config.toml
hidden_size = 320
num_key_value_heads = 5
head_dim = 64
intermediate_size = 1280
hidden_act = "tanh_gelu"
init_std_down = 0.0
learning_rate = 0.016
lr_mult_down = 2.0
max_seq_len = 1024
doc_mask = false
MLP neurons of a small language model. Each row is named by its layer, matrix (up: input weights) and neuron, and shows model dimensions 224-319. Each number is 128 + 24 x the weight over its row's rms, rounded and kept within 0 to 255. Numbers have three digits each.
A block is one neuron, or neurons of one layer that tend to fire together. After each block is what it responds to, as a language model described it from the Wikipedia text at the highest values.

L13.up937:142145119116145144105123096131110166140137135115119091148107118094118162155125134122119110119132091111156150129142158072146149103166133132155113158151138106111104118110119107118084109112117127118117150158105121142173114146138130142115143080143134161116149109128150124089139085096111131100
Contraction and word-ending pieces. Closing pieces of common words, mostly contraction endings after an apostrophe ('ll, 't, 's) in song titles and quotes, plus suffixes like once, should, does, Desperately.

L5.up59:100125128123117082139155104107125197104099147093145090071141122142106140116134134109159129167127099154131097091170129155141122121170144112136148125163153109130122132138122113096103117143103112143132141157113120151093095173152098151145118111142133146132141142079159075151093142126113146162
L5.up77:133135049121138147133111083139141142128141119109093122107142117114137117138151089136140139137083109155141133161119182103112113107110111145132176090126162112157121144130137135108097111134112133132111095120119093155117135124096112119104122105067145157112160113131116213121137132106104151115
L5.up108:126128142125133112167134138101136090083135103124119183159155154120146161166140129120185111124135126110116133165121120136094126141118138158144128121167142168143116101118154132124118130159167111167141135128150115166126131126144126091120110108152132148126125095079130120112049137136148140147
L5.up134:065162177143119125129139145126169133132156122117117106108124111095108121127132107150126133114142106141131099095186140078135124124125090152119110166090131143085144191121166118130115161174120081116121139176123127136157146119134102120130138133160093140151128128158109126146123131128146123147
L5.up253:081132123111152139148119133177106097108119121088131145151096110150121121142090129134131115137128122115089134102130113162080127178125118119105128168157150117140133117137123139111100113128202170165139129126166173132144157138117101141139111056100142129094118121146079152157143151135118095143
L5.up375:126155111111139142156145081107110123115110106180131127105081105134130095151134116113140100122136148096131131125123154126172140129137115115163117100085118106173114115139146108144125149107141155106158173177143088143154127174155100119121147110112119121139113092113091114114139153118146110112
L5.up425:110106146147120120115095103147156122170137142128144085162156123116157125071138132148109114113134152172147124159057122129121111134122107144133139112139098131158125158142133122159151139107134155185108086096140135130117113176157118142135156103109126166113102155104168140169100162140131121117
L5.up431:150094106101139151131110148113125135140099152180128149116110151115114077168133124126121119129149132128142135113130144135173099108126130073141103119159154110144083150083121139126116159094136134062135137126119089165109152133149121150160092116134105155116154144111145164128166138109139085139
L5.up445:123084144165122154116094140159166077093093137098109105122104120107114131092081090118151127142115151116107163121139113121154109120101181187145111156134159135122133106166135137138123105123165078100162148116154140115126150111138143125140135100102152126107116165167137124142120130103143139120
L5.up670:130154142126133085141116143156127082164079118132083113150110141124115082148168140144090161094133099136111152156127117099136134129148110123158115100126169116168127091134146117125073064141177137121114094159150113155111120147148098116150134138089144113123098117073176135128110121149199129117
L5.up837:105129117195087122122165124109129143128122140145141115146071132095137104116116110080125113050133124136104148101090133157233105077141137133140151143114126159143142135175144159135110124117162096128124145113099133129105111130136152139097119111100146118127128104095153125126106117144138115094
L5.up922:086117149136135145153101136074146094148126102147112136135103146128141122116106057125116113095116121126146128131125121150122151134140118120159172145085119101087113149108108110136140107142177114164145176153117102110100115107144161134110161131150132159145110153075157098100113106109162192145
L5.up934:104078114112134107119137105105155161196108146118113113128136160101127107085150128068126148129170156135154122136098130144139138133109126125101117128133120128100101119103125114112125158157133099141113150145104117109161100133135169109164145065110112168094159115144194134171110134080123155148
L5.up990:187082100120135131104118097165128092096073161087156142098133137125133168169137124126103110106140112163123161133132129126120140094120140128161121142103144069132137112082113103089149098117137109142150144128119116136109136137131114141123093104168151158108124126125088112136114093151156166136
L5.up1173:124068103123115157147102133130153050153139109127123111164096128115103129156100083093133160107120151147148146154117144125136129123153125120148158134108134118141154158133125128122143103127161106162120094175144098122087131154146087113116162079124176139129156123125147121156120136109177104142
L5.up1223:059110114156133121121109076104159140146113160116108186134105104120100123120178154171181129080117097124185123162150173165127143174154151095110123110151097138153081167078130149185142139121148100135133104160117153119141113116084142156158108163116088123073121150112134168177140160113145118124
Lead-sentence "is" and word pieces. The copula "is" or "were" right after an article's subject name, often after a parenthetical (X (alias) is a…); also mid-word pieces like sp-e-ed, c-ed-ar, report-ed.

L3.up45:133141150130097129131148175133099082116150100128167114142104146099118130160086139152134099145118141139120150117111125141131151090117144091171123129149127103119124128112140113156155138136141187126149149086138086142132142108170160072157119133156105132101130133124096147107159153087138094150
L3.up126:127169125127146185109090149112135090135131107113112112152091119140132117115145115139176135147122121134070150114107125140097116057122145089165107112138142124161105095111146123159128118121120114148150130109125147155140122111173167127126123092080122137093165126151152128086107120113091104124
L3.up625:106107118141128124115132100155109084143119122125114129125119122185095116110161132117160117130097099110111130112139159115110158151151112153127134143172153126107122114141124129149094096116124110125129095078117144114170125124141146110147140118134138120114132136104128101179128139158176126095
L3.up910:139120085134054158150126102132118118136123150128168099120097099133092140115132164120185132146107118129099160106071111143109124130101134116183110107140109114167137117117137145093113141088114139138117121141115135126084125158168120120148146134155106120160149086128178113117106144106119120144
Mid-word piece after "d". Word-piece continuations inside a split word, usually after a fragment ending in "d", strongest on "le" in middle (midd-le), also indivi-d-uals, decid-ed, Squad-ron.

L5.up44:127169152160118092104083135106172139099134134131149102097110118166147107116074130127117096114196116126125095131152117150140199102125137160089139124133107122132150127096075149124136144136066121146123140136112122129139098135109130135123174130142144175146114092103139112109135143144123128123
L5.up96:113134113164139141131133082072137121109173134135166135162123111134093126115095127141149158130125163132166132134126125112169096141156154098145117153140085098110071132151124070085148153138167125150095159137116103156082149035106129129138147110143136166121110116122163128112105141133146105107
L5.up214:114136120156151140172162150154125119129107181168132142157115135089071131129144124102117110138112119113178137126173116093146131113097116120124122120125132120134133103158138178111162151119084122095115133128151119113148123067131157156102120117105184117166160136122113131109156153157092122206
L5.up281:113163100113128108152142144132152160071113137158116126121083163125116160125091098120127125113097111116124139149116113116102101122129159150130165118099140137116113145113094150155161126129111105155090084152142166148139149100148147118128120151117130166114133120113111129128128159098148111122
L5.up312:111141165121103132104158136155162103081081142143159110139136106162104102135083114166124074137144127146123160129125147127133131137103113156109091135155161096113122145111123170128121150156121116138146096095139116153156125160143162167095130116148118139139124128126133117144143123127118130118
L5.up329:131140134117086125133109095120113168149113119088120120118129103152103101121056138085126146090145120145141082098108119111100156090132114113163095135149136113121120080142118161159139128137093155117106129128129128132100111129115127148129124153132106116108124172113085088123113121141143149127
L5.up339:113193108153099130118116136094119159143154114138129173159154085143128125139134125164151104153114116084105124118142117119134095108133112111128109156119116108170100117100128116155131155160094160145123117103077152101158120097127123172105099119124153110143109134099086073125116142126159072134
L5.up586:124129141124132145105145143112158119154150155116114147115114111157095142136122118132126126153133140088128077120183120128162129136130094135153142092132120118128174191125131146150111125149130134120159067132140109130148140146138145167099095148113143118136129180152147120093153121078154065166
L5.up757:128108098135120138143108142128122108129131117113099133127132126147139131120179160157079114105114135123124099097156113143147113121146103117132087110104165122073132156111138168122100162123146156113095101127146125109179125107113106125136074093129115116124139065126143095119196165095124113118
L5.up868:122123130115100128142091105130170137128105130113125165173143095107086146107147125095134139125108139132156140116081086107158090104095149110119160097115143125135097103080123119152114127141130130101164116114153132106099159136174128168108100142100115104145118149124164125132136132031127117097
L5.up946:129134139125088089098134090150094135111124118138096125122093106161106147102167144082101086091143113101100095153146143151141102140106114135116113140154140135134172144149094114149122124101165130122087104102128130112080119138120140134139092129160174129100123131128114141132131157149130146154
L5.up971:112160107140128134101149154094146133107100128136116109125166132119144120138114110107110121115089083138095128096096135137127079162083123152121113106146120125173056141143142134126126102167135077166112095130078134147135086154133092112121152152119145119131120180125117141122148149144074117153
L5.up976:128105152136103141114102125123168148131100088119176127138107125147132122099099131134153125154126135121133132109075168149128101159150120103146136146172137103168113142105157132143130120124156117130148090107130191142142137161128138118118179160145138117140136120134123122096148121079134105140
L5.up1053:135181146149156119156125138126141095130164119159130152152145119154125131132075104112058127157120122111149154140130110128138139113139088105208134137195121072172156119098109118147134146142081084104132112150116139111117164112141127129130107139128124162147128145127129126114149133125145105124
L5.up1108:151093120095119098139133087110141135139114142099153129131064138141089114110197100113096121104135155110091116134121095119122094107133115158124093137105134117120121147153108165137135172158115099146121138107101096130120099125129132137110099142146139178122172132112143129159167169125106143136
L5.up1247:105151145130092123128142112101097151147106166109124137076118140151150090130109144116094095135100130092128143125130146105108128107112164109103104128151154124113112142081096148138136136111130108126130115108115133128082174144090082158155112103112134129205173088145114142102178114090128119105
Mid-word name fragments. Inner or final subword pieces of words split into several tokens, mostly foreign proper names in lists and bios, such as Gand-hi, Bet-to, Bog-da-nović.

L13.up1157:139121104108145122089148125097112121168100146138134108135129114103133106106125110138127129168125134084149123131119138108106177111152116083140109155065147106138167133135125116141135088114100138128152129145133113105139113122106143110130128117138168166177097134124143130124160126187121125104
Mid-word number and quantity pieces. Word pieces and digit chunks inside a number or quantity word, especially before a hyphen or table pipe, e.g. hal-f, a six-year, 1:54, 76.0.

L3.up609:180167107103157116131112121102163122085119163099150156115145101132139094103174100099142091146115119136119158146168159135125156100130125088162090135123118131118119107104135159128132151115101106124153196149139136142154165115153111155171155118145115172065122121085118090108104151100134113143
L3.up897:171156124164135100129134135143120124126139152120119164161121134134150155117073113091133135136119183100144123131135149157131137138080094127087113148069158102141103135089155152120160130133137101136162154109134149140125142139127118150127103100147162151114136152113122091092141138124105123163
L3.up1056:133150145078146086099083113122130118118118150101168084137094130191156096113170143116137146129079099127134154108165134120144171110163154140140095122091174183102109128153124142157143097112053148144112166140155187084099167116086111127159118122112119156088131131125125088136154152119139101129
L3.up1210:139150135094152150107118118129117135129120113102067145150125132119182127137138147107079109131160136118111096119123109141134175096105108144103166122120140156101145122145104125163150116112093109134138151148128123095118117155134125127134116149126151127142160172127118140128102114160147137117
Word-completing final fragments. Final word-piece that completes a split word or number, such as the past-tense ending in fail-ed, fil-ed and own-ed, the last digits in 14-19 or 12.96-17, and suffixes like him-self.

L5.up34:120083099149113139121125182135153133135110147127146080089133126093092133147152110094113123145130150139157146150133088140124134090141153136112139136115143138114109089157149170116118148092114151135114115130124146120106171148130116107112135115115189111128146120141066116130142084137151117148
L5.up80:153167114127131097189130113161136127117137151119100113171119097109162135076067105135141097164134140106151154110107127068139102112121128142127172138119131136130192075122139150110123125179132114131140110149137196104116135165156137144159114153136121113129123120142139129119111126161110132123
L5.up124:149164113081118120101136159122169099148132161129160137127107111139146065154099130138153139146063123122128173146125138118119155085161120062158119122134107128111109129105160129080085131122114164118140137146165152083112144114106112107158104087124143150110088107144140094108133151128130096153
L5.up194:146107144176115123125112090137141139131106166083118117115130116091114121129127096120112154120133146146124132095141139122141104146123152114142111140097161104139147146156109138133107141112101129147155123132112118099124120143139128143117114166147159123130091110154116154144113161112119082126
L5.up219:102130101134138083139142147126142114148105122172202107130069147148124114110158145167165121190132104119175105151110135077114148161145154119151113126097182148171133133086137121131132147102093116105101128126163120097121081137132133138162131139126097147133149139116106146133132158113113126130
L5.up259:151151109121122137187175144123108123162122148132126089194126139107134130140127136135180133145160143135091148122109117125135153102137090172108095126101114091183116133098129112111127111130167129107102103106129139119134145151132121129156127154165108150140105158138110130150129178177093097125
L5.up266:135130098134160111137128125108092114142127189166141144134145111102102132170188134163131129160156083103118123121135144110095114142106154141139100112119108114175115094139204113115167143122147104146101134185084150151099140170111073144127088173132123131113128130144149128108114147135138138112
L5.up326:144128121147145131108152141080111145116129131119112112178136127113128150104158103136166117162144125121147153152143108104148123086096138148115147122098107121155147093110118143141137134141159130122126136155161112118149078175137126137100125135125135188146107170159120129101114128159126099087
L5.up348:106110101139145183171132098127152140126098151124097097109127119127106132104151134173141132128143083132095127164151141114116144119114133134159128162106087107129143101114148123145088128101166105094149112151097188152126143123085126157137113151112115123115119127155140116166116100129121142141
L5.up419:141103099148138158144123126098131150082099121161132099110139178117096056143121136145155135119107124114146120130127128148108156158137203111155093153091123159171109120098095075154129126108138131156126151126122180107119138139137117131167118091096085149087129179138072112123121140098141136155
L5.up524:135165130174139086108125142128137137137153140128136121149120054115126147153131142143122136163151132135088134153107121157145117133115135092129139113125075123158099106125154122137159096106105112169130115133108096113135152116109167127107160114160103120101109151152155142132155154140150151147
L5.up620:133121164114121131112129123093157132126138138163163183136118120137120149141087133137145153182170124112149168128107131105094170154133157133149117157079119119110144131143143110112150105114116092140132096181127132121122130143083141095121151142161110134148115069158095109145119123121137105151
L5.up801:141123158138154140084153128091181116125121125147114135108114125097159139127176131103162108110154126113144106158084139124093142141119144121161117110140132106159126140124123118133141126124102136102126093132106096094163127150154129142120058135142176148113130084144095141127130174111142131120
L5.up818:158157122138117153128107164129140160155144160106165145160142089127128149126142160137182102168122154141148171126134109125152171090106104117135156057099136114142155133131130141133162153132129177120100152120114103150142138140152128121148130121152122062090127125119112086145107126151098123116
L5.up948:084147134099131134095114113099169108105132123138122129148137149127131148134136147123133131145110170108142121163116114095106148124114128072143166134148127150104176123120141161101154156147141128135102137117163108122123108150097163147132118113121116157120127130149171165151114126107167097110
L5.up980:140142127115107170136140119151112133114168111139089111137161116145137135168132107181104167144096111123170124114165154171143111155134124098152174182140118160122101119105099121135145106132179095082135128136127165177126107140081114108128116138112128146099127139119110077108121102115146109090
Final digits of numbers. The closing digit chunk of a multi-digit number split into pieces, often in tables or statistics, e.g. 110,9|20, 3|07, 1|000; also word endings like howe|ver.

L5.up143:141092129149148166109123124142118098166129117106097125120111152087156101089127127110169155099106071159148123163131118168093157113143149187151094115148132148135113126136079173103093130136123124099146126158136148124162085175128132114096155119140131161110142107146172113123160120155137122106
L5.up192:153162131124146158133105131103073144166148103131130141118158114084124148158127126088089128135112124126116104133134142152149109166105098129169138119114133138124108111143128147082110103135147125150094132140127157124104122139115160102132142165142073091163145122094121103056145131130153149135
L5.up314:098141126149153112111128126140163124127108115116143152118164089128103108096109141112130135118116113089114153158134118124135103126133127110133122122150118142165135125140122124118124150113134149128131160137142098150140125131113147125163155131108136106082126122166097124179137102118130147120
L5.up323:102186142108119121133133099093161141142157176107139159163110127098113151142094134119163168167156121131113168083152114159125127143146112160125111096118144156089114108126145143093118122094099120114133136144119109137127134102105111132119164085132114123138086085116126111112147150125128111093
L5.up362:114172147141103169149111140147134158159150105142140103103176093084119101090129107139142126105150140141125122145133118143094166130079116170167152138117136122140139142082091141119144128141100137127137137149079162135151135125105187093106138137120079138098140123132113137123135147107127128105
L5.up367:116166098124103102131097184125133130137141120137104117109141070130120143089100142126145148123110111148131103142116110107067120125113137147099127114118146129160161153109056141158115139134128152091099124166118141080123117106078181126131140151102144112123103128095112147089135136153128139099
L5.up689:138144156131122156158120095096130129141096109111113112132143156077075098106096111100131155151093142095165129147133144137092079133137130138143083084129134108111120129120162105147110145129123153148146166120134153139164090104103178116122089149109128122116091142107123176126155191149113080121
L5.up789:122149071100140122113163137149156095115131134133106133119153098147131150108115157126110112081114134118142138137127152113119142128122136125155143127152122165150184079147148146144158113118109162072116126109123140091133129133146107100131151135140127096109148146156106113158197095131106116132
L5.up796:138177112093119171119094137104128126187097132087168107137119102097095125138129111123104118157140149107138144136102135185168104107109166160149146140140152127126161081147147086160142098099118087114132151138099127102117169104090181160145181123185131124145113134169117091105137162098115158115
L5.up803:150136110124129147101129153154111120143155114113125106134083149132174155098105149133061124167148140117136177151154153165111075131126086111135141141149117139178128126118082159123157130128111120129134098140151094148102121111133116120113146156124109099133100090142123111114118160092096133157
L5.up949:132158147115149161146067110120143165130137148158151119166158178108083083087110165123143157167103126142121130140119121140143134096138158147152119132125146120155141131085157084174120140122124095104146134173126148105131160117141127092096145089145117146139112139122142099152134116112109170092
L5.up952:094161127114156126129123123141097101091138139175150150054145068127153124142126153154110114167142141128091139156136162135127158084131134137112113157120191140080099116152100135139134117111092152108099095141167137130158109130096151132126144132145119113109140106130104139140166101134147129153
L5.up957:110185118160148100130151160099108108130098111145114095104129151141133074183127091134133173132129152119144115150134138096134152118121133081170141139139131089130169116170106163179066166150086149058135112139104154171142119079123118104140115149136100126150126168166096176068123128127143172128
L5.up962:108128125122141172124155132117118157169089110093078106113138150155140065114153129114129119158137140129132127166123144102119120087123115104105141109128136085161122081160099153155082112097120159133154131185121144176157080105140115101122141149141121081136141124144138099141147110130132114089
L5.up1183:102133128135105120102105123132112115142102140162143114118142118132178089163165102139153143124145111090102125113137145116150142138116114088155155158125176133125158114083121102136132117097102090084145142142166118101108135101090126177143095175145073131096189154118114138104121128157108132120
L5.up1188:118145096144119146151074123099141195120171121140116141086130116133137081100144126158074140120112124137133109151134118169118092142154173125119151094129138094131153127099138134128078120175124144116145130151113117116150118120133161125112112123148114138147125119102161130128140067135128130141
Final piece of split words. Last piece of common words oddly split into subword tokens, especially "however" (howe|ver), also togeth|er, rath|er, neit|her, Don'|t.

L3.up93:128130132133135107144128104125119110114126092159104158137139128135164153148154116162164118160127158157109118134115138075124113153141154142142138112165115145130179139142137125148093095163088143135132111139111102076126165165137095154122127121117130125161146147147106092230144125135106147067
L3.up149:175075149154144140109117163105125110152125130134125104130152116142092115148125116159104139155163157156152140146134125123145155156148139095100154096123112157086126120115150127127095099156152109140105141139118089141142128158127158132133113151128165160128147160139148111098107140135156119119
L3.up201:188064106125130130144083128109127145143123110134091071130139092135139096139141156108125131149103165152110117094143124132155155111083113147110156128119161114102153146129143125147122095166119092108134135141141063136122117152132097166116100098116159125129103145130097099178134126164114180143
L3.up253:122090148112105100131131117115134102142108133098116121142127152135113092100112133146110102144150150139141147106146123140127109128082140127150109119122183133165100145172127160123114109140111104115122148164118114146138173157156136128130124115095144114132133127137143088113145136155114141144
Mid-word fragment pieces. Short second word pieces, most often "er", right after a one- or two-letter word start, as in P-er-sonnel, Pi-er-re, acc-or-ding, inaug-ur-ated.

L3.up80:134128127110136160148134135124111130154122113086079159132116123101073134127111129106112162163199148146166122097089129108154068140078142097131136140106123112133100098109171161119134135132096101126120135115096145170124128107104197133132103147150109115103133141137116105106055135126086115119
L3.up139:127124089121138133114136136170153125146157132112126159124137164147124127104118115099129127152131160138141123159096156075124092097150117140100147115115135104148147131174145160182109154164101137113150121055083118123171112114105105148137169084113082096115102154155104139116121117129120116124
L3.up1002:050144072128137148122160135130153102112150135142132152086150107113134108173128137142134120131172114161138146134128174101123104124129156130166145101150124137144145106117112108144079152130166101108182106138106122154155159132085091109102113144159154153117155131104135131136130119105123121123
L3.up1032:083133127149129169129124111165155116164133137137105121127116087123128142193135115124129134111158125177156106164146158089102138115106154134137158088108117147155154089162150159134106152124126154144121148102092163106125118115109138113139151120172112145088130121152094147084147123099125161139
Word-completing suffix pieces. Short final pieces that finish a word split across tokens, such as though-t, identif-y, wealth-y, determin-ation, and Republic before -an.